config.toml
num_hidden_layers = 9
num_key_value_heads = 3
intermediate_size = 1536
norm = "layernorm"
norm_place = "pre"
qk_norm = true
init_std_up = 0.033
beta1 = 0.95
decay_fraction = 1.0
decay_shape = "linear"
final_lr_fraction = 0.0
batch_tokens = [16384, 32768]
max_seq_len = 1024
max_steps = 22143
MLP neurons of a small language model. Each row is named by its layer, matrix (gate and up: input weights) and neuron, and shows model dimensions 192-383. Each number is 128 + 24 x the weight over its row's rms, rounded and kept within 0 to 255. Numbers have three digits each. A neuron's up and down rows have the sign that makes its largest values positive.
A block is one neuron, or neurons of one layer that tend to fire together. After each block is what it responds to, as a language model described it from the Wikipedia text at the highest values.

L6.gate42:146148150142139110113135108112155132154110118129070094129113099140148156098145134135089137147140103132122159120126120105088136095148131157129128130115146120173154159111142094129154145150181109133091141191142103171120088117134141148110081142119095154132134152120160130088127087137145091083104136161093128132125114153119122142125088154127142149113141106127106102113102118127107125153123114171150128128130100073111111104168132175131116136125123109101099123127129119170139111095108092150075157114137181126140099136108124095123137143076169183140116089176102139141132169120099102099
L6.up42:167152128182117072137137120134175130144133129158134122106142086131182148129110139152121143116157124121132103088124099091155121137173167123095111118142155126140112132104096158118154146107134131129157101150144142158103127123114134102075138134103072145152138144111125116151160116148114116120151137146113094169118092137131107148093098152135162146128173117132122093128118129092072130137101090147122065123155113134148106110169154136077125139144141129123094112143121142133135147106102154137138113081139150084160142118134123118132118112074129119135113103122122122123075141132098133114
L6.gate175:164128106137108129124141134120152160120110154139158111107127117123119143127136157104078167144104158157102143085150127141068154174129151145112134135078067136186104113133122102122128096148144144110158112159171105094087128135121108123139094143112100125130127130111092135145102154107089112131136094079128131129140101109095074107133151112100073138115150151158194135135091161104158126129090125081094141132123094096135209061102114118105133145135131151121158132143084127173158122098086131128158123076130141127108109164151129129131104117133155112140136081130146109111171097127121145146
L6.up175:139130095164158126109122159090124124155097174132149147085106105120111135124077116094126139158086137131089150116162125144074115184113124150117125143112091126132118149138140125132092123127146122126157147153131115082075134131113119120135109141123085115139142156126113094138074144113120128139138092093116103121097099125108086118140132123139087138122155154121152131102088156113169139119112159115128091132145107095122188102102139099071120148095142146138154103149134138149168140158097146154133121077127141105100094109134136140125139123145164081118139081145121121115154097137102158152
L6.gate176:171150172139123096087131150136107095131080128130106123081168140117120120092096146122129145094065145133157161131115131103154159153144158157136180133103123144121141136122082124106122117138132184132107135111156145123123119126115145101145135166117113129132159128166108111158134160093114110117149114177125083139120109147093126138135098164157132138112159157124098121115144162114173134109091135172124034111144125152103109124159168141176107141154129124123110130150105112102147121125168084111138143096082157138139140120147099116169162128128141153122137106116113126128154105112139128127
L6.up176:093140144142093155138122121111116098122087151152125128071141131091109108101117123108095159116116127171114129146141112126130137115114106097125148148156112141098100149136127143134176128102105109122147115155113167096099144127169156150111127135097103133176119162088127147105131127143112141117106123101159109117169150122105137139163098143159113178104088118105109105086123077135140106090134138123118158133164162157097138107129163132120145119127176117160130126165134130144141153123123072141153152132154143116129127131130118104146178093121147109108086121165129137163121090144066130108
L6.gate408:109112075175118160137153119114170166126119139155152112146093148120116117149168137121124182127136103147134110105103141122066162129172139080144127111163170131122093070145136113120143107142128155131112137120151089134157120134146131163141117109120118111130118104078134090112176158111128160125110092104112112108146109116120143102161122130090131156150139165140166130188118150128117117139083116128123116122148130126153126126125117149128105123074092125149107092151137153138127117135163142131103145134111129133133131130111132120138120116100139119085151096163098152140146109091160097147
L6.up408:115124115095167125108131144075131177102104159133109142096142115166128115138142164157087126128089110141154192095126130135135177112142123065121202116134133126149100131140099123071060152120143145151153163128084110134146124118136127097118129103101089177090142152104145129120117161118106140158130131099132143165160108145125077161167141117120152118154132146136128130101137126162161093151146107095125156137140120124127143131140118080149137143136140150143118139101131134112145127114100135098154162130134139143130120104149082082120089129147108138133141133120108132134139127102120126096
L6.gate787:132118160140117140080121129139137087114139148170075138167161114162141149141102152113120115132124132145129175095118097116130140120130126131150134123116169108153109109132157112160143138143082115133141106122177146094138139101091133120119105128103117151148122086135110138148122170133086134118161056187139129156203118167128122138183152130094090114136113126077131135114127143137086140137143159125145121074141119082138148128118108098156106140145122125157121111125178130140085119137154087119117089139172118141143140103133092124131119054072122162089096081145116118131117097153154123122
L6.up787:085156110154102144099121101122100122086127089149124142134124146091128145190153134124173101105171106124166181170105114117113148090152109134141101173171130142137130140163130107151126100129139126097136143122106130107120185124138163110111100136109148211093166094152081102137175144132125106132165081123113111120177086154109141156153099119140046105150104145123115148118172194109160144117160127140108122104157123098133125110105148121124161126113160137133104117114144118142106134121148139136127167138104122150129136130138128158139125157164157086132140054126115142157137067101103141120
L6.gate890:156140166116140092129151139152125115107103140094110087105110142110149088146144156108155143104130107134078103137120096122114121099091132144101164126138149138100090139109120080145150151158139152091157148149133111130068143127146133139127120175105109114092125091119120126124088145109064112119113150159149122141130129172120146154139127162142110136112143117102120154097113119160128097113135142129145113116101155132132118142117146123147157102173139116099133123103146132128128122099176102140105165138167113143129181093132144120150144109135140148150113125142119156146100145102164138121
L6.up890:104123122100143146159102148142110112139140107130149136128155119129172113156119090109120091147045129118100144177133132107116126125110132161137142162123106148130137107125177136168143134122165115113137169127147106116139118120178159129134084128139059073118078088121115157127159151138106114116161136164135134135170134140096127117100141134139142093120115134135138130135112078154135114103115165113096164089148152107128136161121115109111153110132124099122174120145130102093118137135126103126114134133144095140086131143150150119158113142101173152149117150122139151126128110059156121104
L6.gate965:136144149146121166144134140105173133096120095104112118133079165140127105135136141145127121081111109128118171108129139099096108162165115107124184149084099098135094135106132148144192086140096154122163138146123120117106131142129119093139119123100161138081105114126125111154137142119110100131120112142163141133159106106188134088155133121117114119139104134105115138118130098088149104075082140158135103145137104131157109106096156140118125143127148125104126157167133146119148140130168111096115108108122109177115075118118129112129133143103117140123077085139171159117114108107162087132
L6.up965:114093139125130189117117106130154152121138118089137140163126090154144100121094123138149135099073139147107144085119138100108115132160123136135165148145153107081101162088087142098156118110139150141137117158069097128143132125116125147106138153129138130132115110106128089120151139157098150123144136109091092122119119149155148129139131121117161148129096126100118084107139094169172101122134107139118117120134135141138119121120175104112139080069138126102089133068133148130166177139108118158130122124113102134153154102131156153136123144139094109087123129122116092128170130136123101136
L6.gate1081:136136173099131150135142129169135130126133118122115097140136100114136083156167105113090120121164137112099104130141148151143130078110154084097119143125162143125110123128130119111186115115121116135140128103109064159140153122124115135124144124104126149126153113137145102147138128121136134147116139099164157109153155161110136136157126111112134111172101191129079162152078147159131076176081143141126110143159091168146154087137111120129108166124124121146159121126080120112111140124159131142146122138109135142136171120124122125155142132150153138104130121130113132125127097134171154113
L6.up1081:123122136131118101169085085120102140082172143124110094114134112154150129126094121140142161093100087172111163111121114110131124127127123106124122126151151139147121121126131131091185134131127145129139130070106102089173069152134110176135092145127115140086152152131103139122116155135127141167120099141120150142129164146102127128120137136108150138150157103154149147134127115142132127116149114145149096113162130117156068181109097137090110116118110131157148128150138154121093153061091101132114125186082134155165139141147172136124131108112170108093095113128083089099132090158131096149
Name-initial word pieces

L6.gate119:131125141100120125142131133141139136082098150107127150129157089110137095126118128168145099147101097117129129123140137145129109153118096141140137126125157114131108149105128108102136137113154150146168123128119111091148143105174113137124158081123098107141065142115123119121139108116122125117122154145087094154135136098133123136108140101138071105171123157139100132093066098156088111153114167159144116105141121091089094121114107105141139102128124147128096156160083084128133150125123108137114120145169106128149077141136122126090141129132116083098134125172130162091151086126109098134
L6.up119:087111113095163132107198134151139102091131117127079155133077154123128097157111145112139105109153122148102092096160100146126148163164135134173124091119121148155137131130141143133163125100129136160100109105111154126121154086100140160123178150165132103110133146128120075158135098132117109167196121129105127090106144109156105112139144149128121107130089134108156159098124112152125103140143114143113146176126168109142140133136134128143138132142149086118094077074094160109096112111157115118141134121132079125089130112102170095123138140148127139089124127121094118105150139116120134108
L6.gate308:100079140126145095139150116145133097092172099115109148134118141125178102159121159140167135097128168141044141108110147121122175125121123109198130176138165110084130183115143115100152098151162153107141157131097083117129111109118140164110088112123136156138133116082109149168138133079082081170099114099104140146112092105131110078137167128112116090112137134111138147140123105115136159119147127155109123123173164133102123154115125115147099119121121109146104145149124130121108158125091163152157099120116111091134139123156117157108128123135158143096120115088152165120119176141118128139
L6.up308:162118120149120078087140111122145189085144144136138115121110114137165090147148161115117143147106108148115140130104065106143112092102132153139125121116105072095151166136150114146145125133147174086135128115138138130103124074133149139112148116140082118112136122125113115143140129131120112106156091126114110134129071096130141132134123137124162121136124141140128156137115124123143176142108181147073138191147096102107086097167133115139160155140122143129109149120123122123166138099088120105139160120106108116159122122113131145136172114110142110104110061093141131099160161096120073152
L6.gate513:133109106131106157118131121122148105107166120133126146150108145137097133140135119145102158157160106130157099132082137100152102132139118138113131161125146166145147128163124169139137152168142119134140105138085147132112116081116056152157142120098070125104200157119133115169131109180123139150127117109071143110108122126114099118101129089091112110114165136119136104133119144112097109197097120135128137130132114161132099139147155144133115184117155106175078100149111151168108138115130146069082113158123118119148094103136116127121133096162144135119092119143103123107143116096116115138
L6.up513:137127115129166145114130130119134099130191100130090133116121120138084175130140159159115106141112114137150096136108105114110090193134141138134171109115133079157135170088125117109125093129135169137084110117131103153147154096152114086132118142123160150096124097121078110141084127103155129170145127174069131140151127144152149119194134108099126131142174130146191129149137126089112138126123153153147100149157144105095129154095092113143109102124165104150136126147142128116127151141142099105115107164135148151152102118132088160124112123131112091119067101119125149134101093133156089110
L6.gate795:139121119129170101147195141142114156156124174109145120115137118163084148104141154128141093137083141119168177104126136143115134138107113140138108101113162138106220109085141127150134155083112126147164160126124116154092123160164145114156135081151128069107142140093116119106138146173119112122137107093115131123113076126159151093114086141100097133108158110156140112121142154127157138091102132127150097154130135141141133082114170163120140112114163119092137139078140157136116130153107140136137112111111120164119152140101123129114125146170163176150128111107113098097099138125124148149
L6.up795:125109136137143121150136113119128112117085127107148115140067135143124130119091163131148126119130120136155094086144093159169137129145119107171159111149161147150127101143112117133116098093081060132142098138128120140117141141143166125119155149168108163111123084075128117129126151157109182111179106090143144121097126129084124096097156132105127167155141129078152178137141148139113131123110075127150109104121093153127147159135143118134146104120156136152191146127150147153106120102098117115138076107138104139118076161110129143130109107115140148122121133153105163114117079149116123122
L6.gate800:131128124083114139160143153177103132092127129139115098123131070157153140119120142146105107132129130112168095128116135126125129142117170137123113099097151166101137163112113120111102121130094124117167106107120173107101133135086134145175169129146169124160154102122098117128122146164143138139150144137119142131141169103168149091100166135120125149117128129155138137094084135136135106113136117155109126129127118137128121127117130135150089150160083091112134152132102128133107120096145086121148137134096086107134113127120135107147169152128138121059140125100162118095141119109138135147
L6.up800:129154113122117103132101097112093119134129107146133109129120112154116123131085121152091164143108152108153116150110155143112126120133104105135118117137133108112126138127111120121086134130139116108170140141173136145070105150169128135162131145106172162123129170064135128142101130132121103118169135117149112127154138141158165112130104102113137172151111157164150143097112119113147106093133074119125173123111125132147144157123140098123110159114118119123145126102142180112130112120126113133139132136135071123182120114093128135098116092151132114109090126127126161189105077097112153130
L6.gate934:129120133103104160123109116131157144123200069111070155135144146110105145124134144088106088188114087109158115117126160136141114110127152118130134129128126099145146156105134106112125107152121115123140117119113149100093116151144121092114134168145137141136080128115103125123072085141134144120130135085153111112173093136154134132139080144146145120126124106141123104123122101126130080154148128147140115129088095164136153142099124134118091127130124092118105112157126127120093121139134128078068155085158158119163135150120130118129114133111143144121115126146117131134086154111121175190
L6.up934:148094119123091123119175107122136155142147093099075123182098108104117119138127131130162125139103124115101109090137143128147131123128092099105129119138094087093139160080158117117143172135159114142158132120134128099124097108121146084138145118187128139135080148137132085107136101104119135102105109127111145117120097118131139104153103133137136148175143118112115159107101134142100077103131135104125132162097143150113141085104106139102088152137159125153179136142140095128102138132132139115098140126163114158100148136129140116143116163138141170166146132150115090124103090155127151126
L6.gate1056:131083154129127113083152117150121171071176130110071176119117130121111151091121098138122142145086121089127153103105173099112126117130137153085111155136130098120138146136107139100106076124142124081142115133159103113121128116162114119094130125134129090101112133139094097160105076124123162159134146130099132135146173132106153130162146131123119125098133146214104117074085104140137153109110142122154143136144131110119052143154084121165099144135145107127123169142136087141161115146105106133147145118146123097153149133112097145131153120117181116110126121122120122129111116106126131099
L6.up1056:128151138085102161126090132143175139139122095172110126140125125083114162109144130123126115128125084122147166131179114142152132081154132126132164176134092142180154173128092105133091143129133142152141101117105137096126136124145158119134122143106130098084151120122131142152133141120099145105145113133106120118134097124120140136185144126100102085149121140139156213149136118123133111130143164172112116092113157171107126131139128126131119133137137059196126169105133158127085130114102099120085132124124069112141102156163168110134121096090073159082159114122142162122126145136109188127
L6.gate1516:093111151075082149142123103173144135104130120165107088137092114097089081155143114141159155145098116171128096138106114154140114138143145148111151147147155185086131167128099133130123115128074176181123123092125137145110153149143143123144165140137115160143153134148105125153132113152144100102161088096159145139171151180129125126082108084115106101119158132182147107132085119110123109123138116137166117125090136063154107162106106123118114166152096110142091104089148146173105134157118128092108133144124146139128155120113150180136119148111114132132110124137137097107120107138170128118
L6.up1516:144082160108110109103132138133115180145118087086174123143152110126119158120161127107123104133119102129135106135097140106136152112116113139110118180143155146131156140141099135150110156126129123139155128197125153152128144153123119128157118184124098120119107128145091115143150101117132118139140121123102141113124120154141129135138162146137119144093096118170145100102118158127111129107082134099114126083109129098091098134119137164167126145108117120150132106138159126084110158147070102125142101140090170171143164126124137130141105145110140117103091146148130135065089144118107140117
Head noun before "of"

L4.gate424:161146151136115128120154103137142097127117142146095145117126141151131149154110152084137155087163129135151168128108123113139138105128153138153161138118149096111161135142126108086108102135167107075171104141108115113141162144137160103122126126115082127139112161139127083096109153131074168168141082137128119159155117111117136143114099144144082160111128133174140179124100091143152102106120169098168152093145168090151131128104091091128082144139109148156164089097103066142091095108165141148089149123115111117143112147162144143122150149101167146095116077112138128133100116123097105135
L4.up424:122139103135160156074125104103094167116117109106165119148120136130144146140113169093139135117158148116134121148126161150106147119105138149155113130116085127123145105137112141097112104154179142137123122147105122105160146100151131157114123115125090134129094108118171102136134132166134114137149126080100147160091097124125075125119106121151125105122116157137174091161139094098169154145107133135151096105140086073153133099080118152114126143113092153130144133136149127142126130098134078159086130132089083141083081118083112166123114117128154141140130151129104107126151104139124105156
Mid-word foreign name pieces

L4.gate89:128078115113099099129136132169169153137158077130095115074134095115090129146165120139117112101168164097153146137135138130162124117111174084109115118113127129129118149131105116095113094125122156129101151117105148098135117146155161145155092133142132148126131150108173169125129129109122136124129132098153124148112160107116118143125115133149112088117149103153123129094101144081108148151140160136102161084122104103103092148172142082125143150117156103102112152159137093131092147153132141108092138139107113129122138141155184118102105113157171174088136122126105145121144123152112159119
L4.up89:126124133121135084096140125124160159173113071179076123125159107118130117169129095138138082151126136098138166124140132106163125125165148130114151144132099128143094103142103139109121127161132126123132134135105153134067147106134165106114120126188121150161145145146120145174150143129122146127127182167101196174138122067118119116137104151141146104150161124125088139144128122085082195160166164138158115124136147119102080155146112147118116149127096112106114133154141134132112126127144124078107103176126143150123134159165104091128124132136097166089094129123133101107182089127128135088
Head noun before "of"

L2.gate225:170109129149094111104151090138131090112139119118123118126100142161113171134114129116144096204116155121129124164133171183138148107142141125113149093129091092100150144160158133155132065121107086122166119127098122130115124141105065166128106146128121152093127124190098108090108093132125147112143148133168148108176157120125119151138104143142159126162145118124128104172140187135125120149127142158127156138098147108120162174127111101091110111113142143142126130131090097107122125113121131145102123126138143142125161150098088146091123136147154135150124087152131111121139127125137152118
L2.up225:146137107148140103139105120152092094134089118153149127127166121126131128071163099107120139116145170138131153118108115109114126127119111139172098154134110151127091116083141112105108150097126118162096151135165150152149130129124160127136128151113174107160129130120088107140122095141132131097101119158123148132127124146122141159137137114136133115119133150076117128138104152138135151113085140088107115170084113171158149132105128139129137100106121175110158148144123158133148113145112127075145104112131116133119151137135154137124074081156178159153131137059152117100120120091133127151
L2.gate490:127118125096169087127135126143087099115097116121130111122121142134119134106139139101156134146149151107177168140155155095127139092152082093130147120076126125118148123143149129099108150134097114123115114087134140120139089103112158130153103130123094115159115117111150195145134131131151105142093095099110086152118141153122128139124117165120182119182084109155158116073110145111160178144159115131117137139108152142161131116121163108119111129125099114097178123109144093182137111109119127146116118129108126159118170156106124166136132151080152175125144105132100159114133099170130131160
L2.up490:135082158144116143144097168164108080100128142100149118101123187117069125097080104144117165125152145087179099098130119098149132161167119123133134121136110110122173136156078160108054148092117141121135147142094127141104088139171118137119112098139129143117099161107167114146111145125144156107128092155122095103130117111152146150146090157107135133147109088132112116038146130160102131164132128113089127117155121116141164142177148119099108085124148110179190126086150169177103150134146133150166143140176117135079182133123113139132168112128132131184118168116116102135124162110121124133
L2.gate667:155128121152111146087092130149151101097146122160136111182105158125128112096112183126163178143160124134130139165143128113144176115162111067149122091127139130118130107133074160082130152088117109135141119103107130104107140149103099102105098114143160201099107141115109099161156106128077122136109139107124108121106126161148106123126109166117141113169091121121134109109110122091157102137098111116131166156134152146121149123172176096126101135162153117136140113103123109101125112153136152158126127115152141158125112131121187162109105123141155201129156116148136079076123123129121116107
L2.up667:118146167113128150105113102128099149148112106153110136125126095148121126130110107143115080134128160102143110118169120132167126151101106126133140127095126128121121116111158123178101138135129170149157101166128122103135158136083096110148120148131095086138090130144124106129141134130143067124133130117178169058129110161135158109161127115120117130121093093074104145077092130092136096163148144116167127111109134192114157112157162100114135118123085115119128162117170130155129148149122164168171112131121099135130153102160073115133123131138141120122151128145149093099136103154093142098
L2.gate723:082104109163147118122137159167106145121105130136148132102153146156099101140159123147128143099114141123132099163118066132147131111180115089150161073066109134109138094097135134105146136144130112081134155134096115110115138132120115066139104099107104183180097148125139118125151117169119086094123128136150136119111088128179170176152158099128154122115131142122140125103131128116108113117168143139110093141139142164126115117111159113166117112120065094124123187122125134136155133106116135139166109152163166134124143136141140105100126119142119124163136135147115156141120130154138110109
L2.up723:114120123145137120105154160138112142127135136091141134139111123118155140119132130138123170151099078159103159132111144104175164135074146118137078124100141143116097152121126137088088089134119147135140146142118148105147086093125094101177119131117120141109099114116179169134147113138149123103137115103119102113149114145110091185086127090104125142101142154111122121163117134109113125129129092167134119108131121147129114110119139094183164127151169141125069114143161155133110110128146116114125098148147115117105115118162148122095135123105122171161120192141085097115126164137125131133
L2.gate759:136101128138175094103181121131108095112078175124172086132172157086117111131146081158156152153141173108120123155134142164133111110113111112154069155091129143106084116137165120138114136135104129128162166110120122118121132112121174053147118090116115162142104184113105122137148140144122088122103091120157135119150158089180176156136109113097136136099142143152117125143092166136152101137126115143144126200154117155154163139101127082158119140143135108117160128080145139147101127111111130154146102132130130118130159150145138147135136150120144141114153115136112133104150135079113152139
L2.up759:116130144116150100052170122140100122112110160145108139120097137145161168133089130120108123141137096118126100100172145169155151078115135163098149143137123132076121105141128150132107061127128197151115143117135098097152130136111104105074121141093121140146123132112119128129125133136116115119131088130129134084166107107138134137095129175113143145108118127136086109123092137144150148136124123148102106126139127102150120171110111112108126141124164140109129126134129072154109147117144140137133106138107145134132125169131133171136129116110123156160157156154127103123105106126122163085
L2.gate776:145108139125141142134114130122123149167095087115148104103089108122154106130147124103086165121150152147124141143131116084134122112111109133120134102112120109114118103127135137125114153086138236099131143146139149148163113116058163152119077119136159171087128167115139077171081162156098124116070139127113144135137120117108127119148156141120109084149125171131117161122117133093142133120128118140076171163067177143102154118139134097109115166160148095120144119151106107070141107125106147105075104122101108137101136150078111128177066174102135108113167147100162101107116110107091127151
L2.up776:186131112154135139117122147110126124107151125150119104164135148094116144124115113137111107162118110101170089132127128109174148113135082143166122133108124132130112110141123120130111115143100133123092137136143117111103126147128098103122167120129136094115137082127101131140117127117092148095170115129120113113116145108160063118140109142104143128200171094132127150099142157110137132168084089124104095086128125120113131110149124130120110114137145143160119107125120121178149149150136114129128116123124101119142157088124113160140099087111119124147118112133125110141141082156114136162
L2.gate936:132137138133139143123130103145119119120096115115132123115119105179134125104084115119145131124146126125093109081119148113133126161103111089158158113173120126097120114136117127133101153143152112161151101131148155079113108132154128101089106106153129140150106114145139086185148135105107104183111116127138135117202137115118127157094101114161137168142132081094153113138152150146132129113132124135128135142138100128142135138082120131122130155107108146127162100103087128100134131119085142116149177157128130123182135154150125172101148118107110120130136127119106136156169120142141140121
L2.up936:123092063140120145119138102107125148115130172106116087123168157084117143177146128128109146142139126121110128141127150123134117151132139116096112101114152150112123134145144151142103117146138085125126139124147120171134160112158101114121124083116140150156112149136185142132108148124112115117184103099114107141140142127117156099106120127098169157137125115147142139106106094156131120087109157140128103132131128111119137058109129104131102124067113130152085137167162153135147148131133101143081149103134154095145135141136135158084084129109124093165156132115109142127154108152093117109
L2.gate1395:144124148103140114162157125158129112150126151155151118126098158142113120172112111120108120146107141163136125098151078127109119104118112110130151111113123135165099153111122131137131128096124150134122150117120113078138172139111108126144075099135134106133101169096143174147104127110105128075131086130121140103129098127155146144129132105109175126122147135136080095138120186124143108121100144125140110167111106135123192130141096098114120122138098109148108164153128135142112134156106122134115129128159134068129091102131114083160076135121116106117117100153124100124138126143079187102
L2.up1395:091129166115128114100154173145088129144107082131120113152135149142130100129102179128116105180086108125126147114100178132111139103167148118147115111100099143138138129097133120136157148129124158106096146080146076143132085103103112148159086147074119138113134138128130142140141141093138092095159128107138125092112093097117110128131106125121148123122108163147125104139068132113121115111132145098142102144115149150160153143122111149155119143116149108157094134083173108140071128172139093131135099103150088127100103168152129165113133114108122107166140137102150151096121123114133167112
Name-final word pieces

L2.gate100:092098105131125109146141138080153114137127132114151132150103119132088089133143096134149130136138080113113121110142133135116153078155107125143110102120145109167130090093161161150104162114177149123098173147113115126139086136156112170097111171132122177105157121128119133150113092160119108129117090108075159170168132143159151073155095121141102086143141178144121135098131088102164137110145154158107137130148161160129154130192143118120114114149149134178153075089143114152129116105112125093162150084149146101137120131133156122143076105138115156094195089164125139131135112157114111102
L2.up100:136115087126115062127159157144112107129134107159103101191143134112138120143136122109141168133176146125147118132159130167138140094122116121125127135176136158117111123107116157131115156142168133101138128126121131161159126141115135177132124151087080148116135101123132130098099078149142156145091090092096131132150109115151157128124146174159086117148141134112122147104082116161124182141140146109132105112092158156101090109131141134140099074140125130126188149120139106145148089115178138142099121152097148103084124081131136119151143118121150125129154104149140069149165114157117114148
L2.gate197:133131099134117136174117125136156095104162116118070164142136146098126140124162108143144093077135113155088111135114130098129100108127160141098185088115115086129124095167107161105110147155117151147128131119132119143153141136143084103107138130083113172060106119165101151088121102135139117099157091143134115136135113093135125116116106131145119104186122120183132114117181132156130113105175113122085145135135114121109104141098109162187129103135129079151151169105138118146141118106091136089129124059113114135148129146129114138157163094143128129174092098117101091131133139140139123155
L2.up197:114121109120180177131124155083147114150184146134181152120125175112114151136110105140119116102134167145117089119124101124115132125123134132144106114082121096109116107137111105144115152167177107136118166118154143175098131103100092136139146133127101136140170088125137147114126104102115139110131090146130116120121151106102118159110141119129123101154117109175105140071163104125092098120129114175070110111106107140137108156127127105148131136169119160145132206124111127077128143147139093138180133098126166156140153111112138123112138141140150125099140117146091129133138116134130116121
L2.gate298:142091117138131137118139153099194121129118135134153109143165115151134134125111135128157140116122126169160156120130130134150113136113131126145148075168117109123107128120134127164117103182140154132106153115117169120076108177099139143097123169115129131099109136135128160091066119116099148148119118154154134119139178139120141112139120147147130123160115130141127133096174108126136108126169149092110139108126160140105092130159138128104109103142086185141079162086126095123134135103123125122140130103132117117149129113141163111123135100134115128112130103147111091171124134143139100113
L2.up298:137143070148155134126130141124134113145141130156067064125126110115130110179141139127112114116096095091168140131143128134141131114103167148120125121113095125120142103101118100132130148123122138152105145111114152157110105100122082128126174138098130124138105089127110123136126148145118088078102150138090134131135159113164155138148169110154103126119153137177143131109114118134115104133118101124134169133092075170101133131124119089155088159118080120134148131127124119163150122118113123104129129100135141131108159175112125129139119086113149136098118151157095072137105125105150091120
L2.gate394:133128136129133086189150088133170119092094125121100131113102091149128117150138152124155130149153114138110134152102100145112126122160154077160138150159124136136161147124104138115140192122147144120147152101115108106107142154138155162110135130121103152161124090116135144109116099149158099098162124145123149098105109159106153130131102158101123090081202108136123137136120105113122133145144169173132181165111177085164082131108141149150147177122173142131123145124153110139140113147172074091128169131143125111126136113105111141134152135123096128137122154137132100101136139108145137148
L2.up394:089128126111159140118134061121131055112087118112109120095098127114090119094137135154114103107109133156118138129104115170103148113107125108150159130201093125074143160148111089124119151157138132123124142099120149199101115123145147158138116146099085150103112076139111133152137074150145130126101134145126139111167134110115166103161107172134156120142128157141139122089100112132110141133126132123134165110169150116113049121120138124167142147131172145110150128107109125120163116141134117106135156125136083153111144113138117155128102134098085168126119168108104123108149095131130142103
L2.gate618:115106103103097141168156128125147158124143133132087160136127158128105139178139166107135102095120081137144166143113106131136140161119139110121139122093148131117120217139091078123141091140161161143155144157122151110091175146109190124105143157129121106145113128159134112085140080115118131109079134104135091124117116145132163152134129108159149115164164084163130125141165119143093111151110150133120130135114129123153134193102105165140151097110122129121122144169121105141127112128126161126134114093161141101116143114105142190110114106095138132136128080148097120142105136131097119126
L2.up618:106146121131154100125137123134135175119125131110099161164091145126141137150132116109131138134139140104149163137122106120175153121119156068095148159126133127144119185116167142137114128110096112154104114140106189089150124127130165108102135146151109118130121120131147103116140125152070144121126118123132113115125129138145143150096127150182108145157131132131143119121114086149150125160135120105134184073131156170134110189131138145115143120108100151147136153171131118175106115125097152162114146133139148126163107154140142132146110132159139164150157103130166119155116162125075099092
L2.gate815:150173137140095107098151142104135055102128082136104083132120121181146125080131161125167143118154130097161142140134117195122098128048118142118150157152144131147127141090143100130114118183132112138124141133085114114162129090109144196104199129146160109112113102123123134147118118168131137131126108123084114100130116158141098132125139155118135128153126160163093139134114123090123136132146132144068125107151114146132134107140127122137123128160117131142152163128132128125103124141120164114147124123111152126146118090073133118161188153110133110119097102130163162117130141105103074099
L2.up815:127113072076125081125154125075142106120130130116111141156133120103096091146157091095141139099121094144087118152109135100147136142084116150156099110119140114101138126136108116140084096126104139157130141129095097126158085122109142116099109139179116159161093134163127134155119151131135140097117060101148164123116141121190125101117134132167142138157065177163139138098088143110114099166139130116146132114143152156127093143105202170110128166126141141126126133140145105146106134115109077149111131105108129119166130148103152121110110142102186158133143099134111076148129166137114112121
L2.gate1036:128123123138121140105128067110135121182121116109110123127180148164160135118165112125163126116145139141093107121131170158144140099115107108112111168101148076108113169093096138131124151101151081112119146111107183093146125147156128124129110111156136167125140145118114090132132095108158137125105127140103149100156075170148115146157123146147095097136169091149119143141078086103149127162110084137109118140201190110169117148129163148128142138114123151128150113175127129139078114092122142139140142118123137099132075166137149132112100114136119136160144119150150130116146152102098109089
L2.up1036:124118097127131151140154153099121131110134117059117157102150152153156150149136127150175139119118112126162185131138134115074157139093136087117141132126160122171108136131101144137147169151109129132138124133132134121136094123127120144131105134088109135152116142087092123139148125152119118137123092117101133128113126113088139110130148122114132080098137132147078137153108161134122107119099163169137133117152134141142160143131079139116144115138102147127136123117113120101128129113153094167129069142179068122083135133138155172123119126117151136122108113161111194129113118101102124069
L2.gate1350:136106105133132080121144160147140095135138097127096149149125109111107127126134160125117134097110069101169151098146138131178104131112110091134154096150112141138142098132170133151147156100153129123057132107129134129140072205120156136128152178153112144114123141094132110133142076159110093123140098095101186123178130137197115077084153143116096089126110145171147122065126123167122089157116151131095166092148154137150102098105188119154126110142135126133150148135118128148100122124135094060125151123149109089101120113119137169118157116147121152108144123150130109108127144154136196126
L2.up1350:128084108127142137148083150109130149141079120092119126088075132136137166096104150152178113132112105165103105118126135142103120112151144112133129083108138071122125178124166142115142125139148106114141125127101103105126136097150146106126124084134108145154135133132134170097110121118127129135152108130095134125118137093124157104165108108091090081148108129140067161155133161195117145107116168164103191150095114111111130167113156118155144138099120144131131138110105148084116134129089115119137144089127142119111122122084158143162131140145133142131136127124133128111160118098115101110
Head noun before "of"